Weights of a small GPT-style language model, trained from scratch on English Wikipedia.
Training: a variant of Adam for these matrices, 294M tokens, 8970 steps.
MLP neurons of a small language model. Each row is named by its layer, matrix (up: input weights; down: output weights) and neuron, and shows model dimensions 144-399. Each number is 500 + 25 x the weight over its row's rms, rounded and kept within 0 to 999. Numbers have three digits each.
Before each neuron's rows, "fires on" lists the tokens most often at its 100 highest values on Wikipedia text that the model never trained on.

fires on: "\n", ".\n", "\"\n", " |\n", ")\n", " at"
L7.up358:524466503481475541564473522494452475482517474521533462497512500524544501475530479504487470514475520539477531492484504484485513509479508461461530502483500472502493514516492520496508484474508492520510517499545509499564534509498513490466556458525492504520465512525475525501495486505524494523471506509497514523501495519498518518513509480504505466520480489547510471541509492507480558503523497489523499520528535491486471460484490513479523505521542545481488499440511522469554531457509473529478487497487489527532483496506514500474471480488497497498497486512490514467531491572471452476488485531519508529516479526464524460485514482516476528514523514503514471508510508497523528486463471485479477464490516484483451489500519509494486515537487492535523501513488526488481480535464468
L7.down358:484478507512520498506543527505448522479481481488513486479489500513533512526449462455517505536484466477542517498488498526491518484454481493505474454531456509522523500497537483541494497508520509522496559511441535453507486504470470493475532510496515490533522502501521492477463488468526521469507513475500532509519524501497464498522495511500527449474486486499496527487518520478508525458527485501503516494496491507548502495497514492459487558521520504538517507512507508524476514492466501536486469507523383551526506462453548543514481523513490510482508537465479524529499516483506504510532520493496501504512503499519492483468486506514486531533496504505540507465533469476514491499490508487482499528501511515503513490497515517510519527504505541540465468485479496476504493469511470

fires on: " of", " in", "|"
L6.up1380:467473493446490501477503527533512483506477480499479489515493497491520500505512522501485469516514521468465537467479527495518515518516498490498515527520544504488503486524505506481521491483487532490509472500480521496558534494470483485503461553477508512485502486532532535492501468494501492455471489539528483484494511529525512532498502497510520515527472483537490480498474543521507485497498478515523523491469503475553463482505499484501508481517522504500510517479519513499521468522552467501513472449500492475541530492461530491505470514477530470500478429470516482460443481538526505513525535512548547512511500504477550467494538510484493498520499532469493539537524513486536490480462574525462499476482522482440516488476476549507493521486459508490530524504484515506508478516507557
L6.down1380:492483476512493494502509507492524515471497490500494478512499485524501506501497520495504516501466500523524507516483497542524494490548496488462524525484501475495513464464466529457512464510522498518510479526470488494500487495485528486497536513493503493466465497479454509520472484491517486479507531475431479496336486468510508496518501492499495488441488524475500513497500502538493488464536495523526533508473512484473492472513551493513494491471489547619527512537525464476458500520520509464471521553536483515472481515494520464470548512491469514490517503538492528504563510481496480511482488459482510457511508484525494469533474472475489546483526509494520529489508489472488479507516508519508535528495524516486529493490473502486509554503524539499507482525451566522470518507466517

fires on: " ", "0", "1", "–", "2", " |"
L7.up1376:502497495485528494466499554470524542470524485482519485531514485481461493464519523494531498483461507480485481495559482487515540521503527531502519462470540485459503525531492479531529517506491480501453525510569492484496499478465488491516508444473512464543474504515491527513496435543475513477538513493532484510501509555526507494508489555510518522494494480525481496486506493540510486526480464470507534522465482494478496469467495492492546510506538479479510509538529490506483514524525521483541506502539507491532502466459457495504511519514450487456489484454507513452496514481477479454465522495515499495548496481527520522524508489532496507476508482519539502466522519514529522487472554501488469503463499519500502482537465537496468510557496517488509520526517490509485509507494596
L7.down1376:509457507510478525545495510525536506508546505496504477530463509496490446505505493529514541477526498494547494502475509479514517486539484502551508526493519480447443480507527562495529523535455486533498472460489542506475480464503472498478485507533475487504509485457515487515515509497473480457479473506509500491522517461538465512474482483518521454535541512495477499496432534502524466520523495540477489461451506487501475534509504518456485521473508536471487468497516524498468492495515452500481485537494506506459501503475490517501531485504520493485474514469533542494530517447517481544522518520514500477472510495481546531457496560460470503497503523497462506498516489502521494486583494510539511522526469467513546516461537490505513499504490442502432525488527481531499512476499461

fires on: " |", " ", "."
L6.up303:501462483501524551497490490468489515505470504515567444497546505455486478452482522491454467530513519489491486492461490512496508479516498482528516514454527500493491561544524511510565476531517487505521518469508496504514533490519531477504494505488515516488525504505483498535539504522537498476497518494487479516499484484501486497492472485507467535569473474513489499518496493446495510509485502519487492539508466486501489498576498499447506486451532510473507511491536472488492533505527461522442483498518476513492466513436489461514487472526481508489529493500499562480476486483526433487488516519541533531511500515469473504518525512506503459514517450460520471494478497502522529514477510471490495489499517513489531520511485493504506522500491497537506550514479481520515497541506472
L6.down303:496505475502519512489498497476482521512504533547536515509551487495479508519527505521531463490466498490495497472501502464539498506505509510516504505467512503473506538524483530513468506507492530503489534519499496479507567523494485471552459499459474506503514501491502498480484439529497496435516501491494512495491477475513493482480510510524491506488504489512485501483499493494477519489532474483476421529517497541479494548488526468476544491507488500437487521466474477517507455516480490525481522526513515545494474490479547532489516515434483530529532530458474462533498517480463467532470496518500463469545521495506516504512474562514478476497563502530520527495456520483540508505493462458523477497498489479512492503501496490503576445531439505489476501493539510534547508474485531

fires on: "n", "d", "g", "t", "r", "k"
L7.up21:506479517483502486453499504484505483482528505501502463536516487460533466469533490558480527498480526502531501468540502545516485550509511504507508486487518553500501509539507512514478497578474489490472531492505477519487487437524510471528491480482524530531472541507545531533445484504485519484477510510468527504523493454512496533509504533497504502470502484511462492497474480530511486513487507515514465506506464508500515479499483486453494469530495508488483510520499502474529540463529539526522505496506532506533489469488512491529503485533517543527504455458481520499475467528523504539536486537488486480486474450500477503509544504523523459488529488512485528504485499447543511539525507503511516496540508456509508477471499531497531549510494475475532516494538466506471536465436526
L7.down21:508530542486494501470500511458530473486481521465504527505522537482517514466494523491462423466464494457499522470466465514523457479508519504517476464473515507527493490521526485494491453436525471528515503499485499504510562502512519474516525466556504520501569504501491507490492557498499491469544514495473511489568520493499521498496522494481474472527484487520521531511529558515477512490527480493481543497501484450450487481533497542493519513503518531498470461485497524505554508484516529514492522477538475533497491534529525507510533499477497516534511495442510468481479413498502545478487515488517504517502474491478531451519480501489464467506491550527516494491488506495484512490477480457531468461498495500470551510519487508537454507500472524541514528500505518477502522535531485

fires on: "\n", ")\n", "ri", ".\n", ")", "\"\n"
L6.up502:515493460471501514503513499482475495493533439513538495506508527490522493501488453519510510477512506522497526487524544527500501496484492444501575514500473491477476499502513540528481498484525526474483488544523504445486497497475490504496545513485492563506478495518494541521463498545522543465485525509503509522504499517529496478461499516480482482499537506502492496524457495493518484487507489507492459494531491479478492538537504493495494501486583518485490469469553458507530493494442468455497492484495498547540530499479509532513513478480539497514514486489526493501531513522521443463489533518557486485496487498505540461549525512547493506508491505509505532518505505474531502516468487456528513513495463498510514465494509518527476497472492480469514484473481531486499499525521491
L6.down502:521503499526533450487516519487505563505474502476490495486528504534541499477510507483497490521533487498545544474530494500450490492439563502535506483540526491493494486488508464481465520476490496485515537502518511482463495501471498501490521496525499513489478491515515530535505497455513523512504517488537549472545482502473483526516512516496507482516562497496496515494553468530506541448505549465525494529492509518520497460450496506477477554491498502477551484453493530504479543460454456550510502503494427540477514511511491491500493518505504508489476522502477529495528524479492508463514508444457520579507479501532506513474520483480500475501498535479562490452503465541507495478519478510490506577549521503497503476510509496471510455510463513527479486462490524561472469511503503

fires on: "0", " m", " ", "2", " the", "1"
L7.up750:495494496508522487478519497507485531488532489484513504486505476439440507497477515509515541460489520511483495525506496488554521506468493515478521506507495463491490501525516494463508513485521499481489494510498482530484529470509508543525560538518478514487471499509494502530478481457453536505552513483512470503505546497535464476476514526469471481495465455480508541514533489534516478495485485545534544477485502521486492527488496511444506515526522455483496503529542490531519528475472519461477475484563526461489512492485523535516458499502488519499466546507474514524507463518523510460489543546521518499519482481518512494472515519459501509481475512470514497497534496489493407500477483459472518453507512502513545469508501500500476467511493453500542516532452493439481519538521516
L7.down750:528517529480477502506476467462531494506466483487454511477485519543532467465506456501489470509483527501520514510461473511482487508529548448460502475495508499479500475519490523501481484490496509472526493499527515481505512513483486495484485515533494529509516441526508485523511511500472484531486503492504496546478522528524516533502526523547473511517519542536447519461482520490448490466484505491489500544494498492493496512508495517532466488508511521507502491461479509521481496493527495502552474532483488478499487527487444491468527479484554456477476475484515523517504479464533507531488533504469537483490506490477544530475487527513538503539519496482492510476501493537480517509499497452540519519467453482458490479492493510491520523514536529459480534479483498516496472476500557

fires on: "d", "n", "m", "CC", "b", "c"
L6.up1158:474463529540489477482484518446487541531489528505516482572492515445572527514501489543451529528514529507548490473502530523510507555498530505490491508519495511506442500518491486491492508580489544505521511469495492507491444457515484463490519479516454501503486516507493478506515464475416449530492466499470525492521495483506468527508516482483487477479478510474510483490489490499467495525485500508480515485513452542513486489474498461485489503518512485488471538550472494522451508479502493504480478455493549510510496478511511475543471512516480511491528458452513480523499506491478489549534482513502525467487480426488500507547550518472513463480497564515493499530513505494534509504539519510537503487527451506496488495472527554560526502503498480459528498496496484488460489496481521
L6.down1158:486476502527478558488487481494515431473479505494474497560527489473539522490498520506472489524484543501464474506442474493533486485498533512492486514467522505517521483506474536476455503466513478512474538500517514554457553494507474481521481486557515545496479518436513499521528492503482511491507538519500544468511530479490503536525532549541468524524502503471521473504488563491502502478519529486517481472511497537527485499538516490458515495483479514461450494492461476494523509501489512513472533466530520527464437504476535502499503529500512536521507524478455504472504485490510534518473518513443509495469481505458489468507480575515463511491500490519498454486472498479512502484484492486509462484560471481469505500518515508533475525473469506517501506505501505463511531499485494

fires on: " ", " the", "2", " a"
L7.up1742:507446512491524501490522487489525489490527480497498488541522466467456497494509516518501517446441531506476496490524521509497493491509466523513475507467516508495524529530512467470472509490506485463481505466522546519516503494495536505476490510494476495527441540472485505462483504515438518479499524517514492468501511498503505507515543549469485506466501509471474531522505523476514521500519507539454525522480510460493509499496476503481508500513502483466525501504525556446494510489511535466515541519492555507514498513540518546491477500448487474470484443482521477469499512497524508482460539536547546481529508510546493507458479535479512466490484520463536493533493524532463499444497570519522478509463522456461500500511501499543424485505537483478498507540452489459458495472515533
L7.down1742:508487478536459534523514505495498477476490479510510476526458495508527481487492477489517493540519493495530470492494492515473488513458458517514538481493484531510481508494482479493492481509530496475464479513471505480487511496508499493530512520565523536503517502480495489546507484505547465547499490530469485562441458491526495456487478493508481475493524492490514472527491479477502511480514543508473489510502517520526500527503500502516506492472483485476486512502508509498533527463559487482501482500480520503493479468515544481504479524521490481493504525475531503523553477498468482536485451510480471522502528517521541511495531501523501522505506466464480541550497502523514558544472480506483535489491506460508492494463554466466486493527494464500503473503520486488514510534490482

fires on: " |", "|", ":"
L6.up1260:523490494497486499473496494506495493495453537498501502506511514540515521502465469483499498466513520506511505469518506487494517524496514514517486483478425521536492504518579562519489447526511495498532461528498526523512508528511521481452489515528509492506502533512508494496502488499505474496500473540511473496493498520492498490493494476516529507507517501527521499516497502507449503494494520517543488537448511486545512491456529475461551528461543472483536513504516539520500489483544495494465480489447495496459432461521470483518489470492471507485543459501501513498527500497495517519482501510478504504520471510495510498503462521484474496514524525503461476505524524494511489522471521485516538541508492511495453491523459494493496532498478466491544463476523550510518541545486515
L6.down1260:474483511500503496480543498510484519490502527538506527489542502448519540493477479542531516509511531473486515490461510526516490517468482462538493482510471502531470500518536505527485477523506509504506503465528517496535478499511498509521481522481489459501565488522547529506458479476491514504512545493501514480536485467483516492493491514501490478456491516433466549512478497457517470479447516506488475482527505488449477548464458500517522492478503513469469501487484481461482442462470482478464506511477480511490480469532510503516479540492529448514510471518510515546521530496457501524523512534521504506477516505510475543496532525501528501509484498514486499497515513491489504451513534507506486504497531522560459503473496478496511492530508495537493519504492508524473452507487478

fires on: " |", " ", "|", "-"
L6.up610:491517469471546521462508483489500469541464505492520491480533530464460487502454469500499517511513515476515480490496558511495519474533524526540511507461491479495449506553521526475522490503516500473533520510496469519497501479567538465493506504484476528496536539528506556522475458481520468480488494494538455498493539504489530494461486494506493508550513474548459497506509518462456528497519502510522506502486484471524467477508472512488501475497520524487512502530525494526515583530512483501507507443486513504470501485514486496551473488494478506523491524443534513503513499489487480505510535526507451506508473495448476482526520515492558426471489525485464458515500519490533484498506520473534468474498508523493498475524539454500481481527480427516516486476526520536496511516526511
L6.down610:496509494490524514499517500530531488522523515492475495458480544508476531487500493500516547495482490461498519462457507496483481497473524497519489490475497481504430500497509468491477478502514543492544510495480513466511494479498476518458498451502455478520545492512507522514470464485472537478503497503494532470531505514524514460502525511498472498501499486501468532488485498513512531484477525506484493490504518497480471501487470491499522489493551463440506512479526503456505465505470474493503524497466528484469463494475489509503506540458487462538506460485511487471509576519473490483509537509453483529484495484511548528501517527526498505511496483520495486500522510475510530494536493490478538527482526496536468512475545519488543474520447503508498498517498531504506529526504494

fires on: "\n", ")\n", "\n\n"
L7.up1146:507484513482555542533539550490493490462538484527488482477517523493555480464514523505484471494497522493521465506447472531477500506482536466497494517500500504456494480515556509504506517467467516447542506513545485484505513492509501489491522539476485562502508535494492546506484487505532529477488498481480488476498485533538505564514448470502496528476482514505489475537497501412488518499473544517518504439489506476508440522536462524474488513532512550477527504450540500507524540452455465527510491441487483487513521519482497528519492471489502460481552519504475499492486526546493482475502512548498497541482499504494508516485535515551503500474496526462532471521501492491535487468464519497526498507494498503511534528493498544495483500494482490513478503536503488489466498530496513
L7.down1146:503442529487500474519512544474503524535492482488541484489444497488543534541504484495487476510504488469548490523509505503448538484449485449514509492489474490511479464484510503501497537457507490521508534475499520491542488487468480516512536499506505477515474467500521518494496494478529563501480481493501509519502516503501470542503428505510479473476515496448453500504490528496521553475476506473509519476468467529519537510491526479529507513496518506516521529517489475539483490507471498514466503532504446556511494493493528479488504522485537484519507464510484482492491477511483529499526505509522515495492479472531484497523514488482488508533494554474547473505508498498557483508504522532512544485506537518513536495450504537479496487466505562512465495471461518501495448483509461

fires on: "9", " of", ",", " (", " in", "1"
L7.up114:492506514478471483536479510486561521492542520419484493468531490528462511495505512531491449465497538469517497506523478497519532505482538507435495476498457521513502494538491522503489543471489524510481490506488505491520520512501477517468469518488541487503537478501454458471471500477528526494492512502530477541503524492515518495450493478472512517502509468483478473462509515489513516515486496500519517522529512503514517521473504473510514520515513498466517518542483498473480486541488505469524505505505534464537513507479522526498509506490500483510472510479479505479495488542481475528503530506459532544484505445480540526508534518486447485521527495512506530529462505484471520516477520459511460502496488494494513479528506567515548496491464488508529531578509513508481490524506498
L7.down114:526491480565465499534479479445477539530499475522523526502487501478546490540477497490519524466502485516542522473493512493504483546511508441496505515501517501487483489489486502540472485520496536490532541495467485507542479487515511484490600504509485525485519492500503497495454478501503403467511523529467486531495500476476508487472491493513521482471484514494556504504500482499474457460505532508484481540532509467528530516514527525529488442542504507491507487492484491515508439500538504475512488475512502515500518496513521443550536488491537511471505458542526507510518492472502500503436499515484469476468463484503463495503509486492487494524544518484519459513487487449514496496478480501523474507493466454519485494507488476470492488550546554524485492444493458514470509519496492

fires on: " |\n", "\n", ")\n"
L7.up1412:519528522490555553454490543490493515497512478521515500458514550500489476427494497495494475514522526474504526501480464541499479519506500497493544481497476492473482549512515520462534474547493495497519500548512510553502556437524538500524553541486500523496514511472514513489472494513490495479500521477466511524517491497543448484513510461503482487516478536529515434506508498491465495490511543502555501454441504448486490466547528507474516524487511528485447488439477535525499497478506448490501444495510481478533531484491513487499472504478520498472547491487517522478498505549508464477514503470519524519469495518506530521510488523527504498511504484461471494510533518511538463503478507475532496498497490495486511517508517455451508509528518464464528510521514520502444488527488517
L7.down1412:464449507501509472526512492487487514496473478482533502482499493514529510511506497491492526545511463517488502475499464515486516509483485526470517483510489508502523512503533479488531470475496501485477557474505536473541515467484486470493524508485532472497492419486537520478504509495516517486499479439527511464483547512504481517528471531501559472477506507472471485493502530523517495461494487523524538509462485532455481518546530533455509580504509481505498498541511495521474517498508486488442476531512482548506505461502526488496478523483495503473482519501512488528483506491481510518534464530520538490502503506489505488509490492527478534522479504523514484546480477487496509495504531482512521504510511549560509493489470522465533513548489512502467517515489499514476496463485461

fires on: " and", " of", " &", " the"
L6.up29:516534523449516468476461503512502521496525507491494514512488497518489487487474526533524514445571488498479530469520498481489538569489496554492458514500490519535455510519450551501487506539541465525495497490480465499484508494426483503462506561511534476557484472497517514490495529484490516496520525543488497489499540471563516498515528459517548512485472523500533465499499501551512491488503514542467472483464478527517474500488515484487502485489531509477476505452489514491502460514540496459497482435488478489551473516514503510508539493500464528493489447512492526475513499506484516488524487479535487500533530503524502462476499514456531526535495524483519511475505526470522528507482502509479501495544527485535503531458466506523514523511456479507549488525484520472471507561533522
L6.down29:469447490510483488501469494494453502515456471516530530491478513497477505508494494459514522515526488488527490540474486459492505534514496481450514486490502518460506494493454506524485512464547510550488504518501493527484489530481482440490491472486468512483471476460517492550490469468531505494514492493467464499560555511486468497516515472519507516490523469521495552482504528517536519483514568472497499494523473476511547485495501519500506502483456459474512518506500514516464518517574488502504508475479512521434502499500492508514458536470453492487522498510526481552502439526486525538495479469504529504512518512491443514508483487493481529480480494492515479531505489494498504484519518516445563485521472533525464516439480488509517527536488526499512521486502525549485506475472524

fires on: " ", " |"
L6.up1458:534494510496521531439500500498513498524466492520495511505504519509457508509496477522513513497508498498515489507516530557547507513495485515530508497478483489550511522545523540474530461519510476455524454515529500522464492504496518499490477539544492503497504526501514503519490463502481491506479479552503459473497522525519505482486476460550479513498494480542495478520489488524431512462482520514480499512430554459570510496513492491469518510446495483490507495541542544522541509489511475494517487498465498529516470505493452477505495473479484539482508492466526522511518505497479513510490530467490490495491466489477465518499521510471491461470523457487488489484500516479520485510485555490473489522488485521505515492544490496458474479508501482492530480470527464502516506500514506
L6.down1458:492471527489493487508517479508488466516495526497483493491486479475494549462498531543545518498516487518448492457504483505539518480498466474519522474497474514531461495520501496535515480505511494502496487497524508480533478491536463500484445474490537440488543468489533534499505484499482514455538527500493489418552541445488491462502503489490499478460504469478483519519512483467503446518468545479519523463523495489461504509482503488505529457481537492466512501457505485487479464513518472481512480516485490513510471493491509521513491538499481459499477503490517526531497488517450492568531505484490515514476506473512466528512518523480510449486479528521524510498495514518467518497555502511506494510502567537510478455492530501516516498528474501496524502474468520540483503501469488

fires on: "9", " the", " an", " =\n\n", "1", "The"
L7.up1393:464461501501512470474510517477543490545522517426535507491516511552449529485531480535503511488490471463465492488514525505527510497503514495497508466508480534507462498531497521451470570554465517507484500531500493453487517519456479506471477521511463512533526483519502503479482497488508519511506508542524527497510527510569530522520494532500546548520474480551486462471513535490506500527494474519523533539523503499524504493499484478507507482523512502462552550537487486464480488523475499512511504473475503498511465463537490541510499500459496444491505529485511491476463472501530505470539563467493471520492509488480459530501495509502509485510508500496526502531483499496485470504454502512531478474519510521468484496527511563526514519530481529528518511541517508495454487498496475
L7.down1393:483470490465483513539478495467482516481497515501482508459488472459472476480494535531521472501504510510505499477468446519490492430486516482494541473514514466498542558509495501522492540528499502508541508495560510557466533501525487554526544521527493526511509512445479475484501528501479506494476526535511515505416496464449511501501479550476510485496505515412508548473521474514463470447518509493499479516496465507505489496512532518461518510495514527476485501471481502466548497525525463516500471550501505478514504544490521468515526459493513499532515560516456495490479515505500486465561460479527497499511501548524504547539484534476507514518515513469507482506508489455501491483476494516475473529482521450498495489523488513447471497502507470504476543495487471466520496459497511

fires on: " of"
L7.up225:543488506443462473495469508494481511536535491496529477509491508513526543514529512499503464476527500457524562470475532501519495523512519500486504507466431500473488487533503522504509513510542466492475480481450518507461491499528485543519501517500538465497531485476527488492517464456513479521503522511447467495505515495539489466544481416483521476481484500497505484478463494510475523495506510492521502478483499516511475486488504492481534505452524506478499518478520508521509486498534480506539480493486523470501519507503518500495496511510536537520478509474520530536532477539533455467497519518487521538463434524508491504518521534498508474521514517487503529512500492487533493504427505489506543507518504480490488499514543496491541499548476464506540560499506456530478473529522583
L7.down225:463522499504480492455496462526490492530436502501448538501491494478485499492529440513482473539507499543511518485472516469487499481493502493509518485500501505545501504507455535513512505502520481505449515445489512477467508540480466465489511514468529540483500503487508495547488486483566515503500486486460483465449449486496482462526490497522534525461474493491459497493474511525538527453521529526513498508518495504532503506524498495516488511490530497514513482557504473505438463496565443505521407502500503533490488494531481495514480525509496494498461491506537525487512460502480492473520491488497523514480475523472534474506486508487470522526508528474504491540485486471539519499481544503471480468532516491489530529505488500506533522545490537489500467525523486500526504506513498

fires on: " |", " ", " Set"
L7.up1620:518504487494538514483449529464516494517504459469518496467476517534482493511490503520530516510521547502514491498506518512508473495524486521509485511464490505494465492539502515484537445502524493502529519547538473502473514494518519525486521482549528524514507527488496504543495487473500509505536516517513472470509531517494477498520477460565508539494497505501497496503496532467449495473473535504511520477478532507560496485553516502427495473485528471465513467554476539503545548531500511490530474498492515501488493481509445471515546472503509531482490567477481508485494529489471521460537579496479510531493476533491476530504516495463480468483472497472511458479524495528498493499516518486467474490494460521477500494510492527503520503518503507510483533480514484521488532500461492
L7.down1620:534452481495528482468465521499496525477536497502522481467462496517505508439513524511510504515440510487504535490517453530505470516489504496460524478501527517526485450458500475533476498513511482504523496550490520493505548431487467490453499501522516472431490472483509509493497495531504492464500482494507531453538538458494491464493506502461511511481470505493496502509489490480483464488498473472499535481477477464457505465491503493524535501512566527450495519505496497489521462532493498505506459490501492465529521514481481509534500509491474453530515443497477511448527498533469471517553513496496494540516508519521519518491513500564503518507472516498548456510540553481517537523518495450484529532510523468502488528507503510454497480522478509502517507525446570535503525491536502

fires on: " the", " of", "0", " and", " |"
L7.up24:499477505446492496521543533429502522484457503479491516509455477516461521443549456478465522493506569486466524505559504473491496507498450521529475541497540495473486534545508521497536523467485523466422514496505490531478492466482517492478517486468444503500480493485514497501503485475520425535503505491494494517500524522503495496545487514494503487508493503545525502444520528538516510546532571508548566511499522482536455476485495498477508496470505469475508468505524501495486499536522539525519471460528474516528531507453549529483487536520476527466486498519532474453504501491520499518490528497493540497516467484489518539488491503483495500508517511497503499481514511524546504475505513498533533503455491508471503517503500520529497490493491428463472528508485471484489508502521530
L7.down24:488521482536499503506489471473477488501504485488501481498499471515482512473479478507549502522515444476531506483505459458519534525524498500485487506492520483464488539498479531523488519433503567503464472512470504471505475488503514482482459484499477492517472491477476489521523481473507475487480493490461457514446495452488524468508514529496484504507507529479506514499504496490466520506508503484456507491503489497516445514513486505478505498456494473487515454488514503505499477519489510480486545535470538497487470549502509540506530513541528474490453512501526506533467519461542524500445516498501507497536513502460473542479483539490514504481539480473501557487471506524512508551513516531509566511531533512552472480500516526484508457471552494502492495507502540521452476499520502

fires on: " in", " on", "1", "2", " "
L6.up1393:510539534465486489498485504480572528494514505469514474509499535516530503536479507529498472485515507492498501474478540496516530498558523485484524524494472486492506511514487540527490531470469526518501504494554496493483481487468506517515502503513479488470564487496463489482551533490524529497487484569448493506493542536483518508505454469525509468518531485509412460507447521456502509521459507497502501485502514490524518505520522497497525492508503500482511470527486543500480454510499506486535519495492485470576493490551501495488517518455501529491496504434509471502489539525506491551517540501472508513487478423519525479516528521488459471523473481531497548501444511502493526520484511481504487496492474474452456456540517481499488466535492480500469476488521507477499475491507526
L6.down1393:493543476489479501516479476500485522480489477453464478487503491545505501542471492485475514481472483454537500495500486520492516504532528474478521504495563480475478481490488498526523476478508562466492526566454508467528528511497536424487502492506511524481439528505517462469515482520488501472521481502495488493488461460530490521475501528511491492511509442501509471488498537495492521536515505534492487550502485465506473526528527496552481460557498534473493513533493484524483505499507461515506541488517477489512459476516515462493509545498517511483501508512468477536475468507513451491545481484493511513477492518455527449557532508528476491533535496515494508503435498521513481475474502519439502513492506483500510502495512487495488524533513537537475449509510508467498504496508515

fires on: " n", " j", " o", " k", " N", "n"
L4.up82:526449537499482491508490527535532496498500479469551459501524492473528521487576505492474498537495555506458501534519499477515546483512498542513497493520474542544499581503516483552480520502495538477505507488528482486527546509459548460505477506471520491533499530477495519479512484515484471510536501506499495472499502473486554512484495452502514466519493461554479512488532515570495500511489522488485475491501513461506464516481497497494530483562540459493486486522513519502491519499497483442503489498479489510474479481503474482561477504518513498435487483492493528530512520496493494480492501515522522507510532494460501470514499507498547461551467505480508503451518512489455551476492490460485521526510514483474501540493503479522491507544470472500491461529491498522499486505461489
L4.down82:492516509514472479524511507518480469488484475502521520506549474470492524459529518498472496567537500502461504501495456479496517428495469534470539497538489546550516499500509503552503533497503511479501514479478488503515555491521518471480500543450526511486510528482495527466495493479502477470493512448528507474514474500523509473528471503485471460482530484507539470529482508540470505476475438494490503499493490473490470498461518504478490481509515479513513524465528500484489501509507485499490511505552488471492489512510522496530497485469516474506521520506452535515505532524451483516520512522498489506510483489459506503523511500521555524517495538487540501496471479482475463483494500513523564536511524526450487482502508509531464498513513483513501524501519491526525462515481459

fires on: "l", "n", "all", "d", "9", "ill"
L6.up1018:496479504492510482465513519484485501493520517513546529490462497524520506495496529560516534543556499488500516514467529504466510533498503495506521510540479498525467506533523495492549511521454592512514483520461472502494460499517530463526509474527524496476499494489517480494463513569503473489488489531476531584509478512488487545463553528480498508527535539463497510492513511499508502483481481512507504489523520484514518475490453463488486526508496508480518506493475486514508532462496499471510489495522511516541477475502478476512499495508500535520490486478549497501492519497487480507475481532463492500479485485528490538501512523483504493505514497508475508486514448520532518506520516448500515505499487478471499490482516501491536482499462517445494532503518484467491485489481501
L6.down1018:500495569515445547469473469481511483504503529482457510484542478497478537464520549513473483535502448500479488514494528524528501489508494520504521497472514546533481483483506435520494475474504521503472496479526504505489492499489480423495463467517478496514466494485481511497488480480463520456506491497511564510514506513485540475507497493497517482499473537496551513509465500483521482531477470485513518520499528542497485497500512490557509465500479457462480484512484491502502517475415520482545515529492484477492507506455480511498539478518562517533503518478519424532549443524498495495485531511480515546513506466482537497493482517497536522485489534502495490524478501485495518532496490517495453471528508508495495449524550553515487520455491491510513444501505493461522484528519496

fires on: " the", " in", " of", ")", "0", "2"
L7.up1323:489515485481503541472521527481512538479521526489495468505540499477470461485460449502511510512509527480466519522545485452549511517486501469531473531512516495472534513516512513485534512505471521512513505532512520516533537493461497500497526520457472507501484500515486522512438447525437483502483545486503480559501510509536489493511528537499511525475463490563488502501528510530508480532490508539542517483520512505474434489500492479462524485507514492481504477503561503507516543551484504472514500520533513516484473512502515542523474513487501528488470472492490489484505508493542493468468495487559515477535501505521502451486518532456470509509514538487509526489503518483519470524463477483446508473471494505448526486508507521500484518495483481491503495552517517538497507504522547
L7.down1323:475497513535484515511514554453507491526506446541472486540471534529483481476535484517584526513502478527500444485497471491527501519504507483525548502487515497523526490497504499510506491456536530506516497521449433477464436503530523515487492502485530507488527499505466472505463476509510517529491528460456495528476505487549468460435498481472517498501535505484504462517503487496512493485485566545507443516481519507553512494459523477457478507494503512512493508535471489532460516469524507477504491504495556482507511495500526493448566481523486492520515517538500550453473486484509493477496481486524483491505519468477507538493508504497486521502488487477512498506517476536531516497486509522505525481512462499515499461446554497470478486531548515499495503505497504494491524556488522

fires on: "\n", ")\n", "'\n"
L7.up1543:518478527499491512482520527469515474520477496530508515496543536498530528486488463560486516555486483494487506522483565528518494485505503424495538494488469508505482513510529539476444521501499506464517472503519513496521525500551526514496533503573489559494523517483483537503497479475503492472478494491477502493508501520528516538531496498518487509530496532535499476541525493458487513498496545522510519520503488505514493492520479485486534503489498498484476500468542495458519538460497458501528504529479505546526487475482487457516484447462517492476522489498474493518495499515522459478464514589527506536467476506532515458506493494536504496534533488516486508543439490493495513488480532488519542519497493518498483505498513514526503491488519527512491492545515529500496479510491482
L7.down1543:491457524502489489488557529427508528481496480504531495501494492510526518494478476495473487517516464488522520577520521484481508524481487474490523488501514516480520483483495502456529547517491527518460492473477479483501478493517529502510556494484507496507505501513510518495480472470492505498524512495524519513497476477488471502501440514507522476485499537488510496508542480454518483508520523471489533496497520478549523490503535434469534507530524477542474515512539476512472525479462487558496485502512433570514499468507529481498504522507518518506513519524494524539515504521518461487525532527530507487491489515553477511518521480508473460512547517516569511476488489484509469491494532508496511523478503523480498478474487499481499498486548564550465479487467490524479477499496461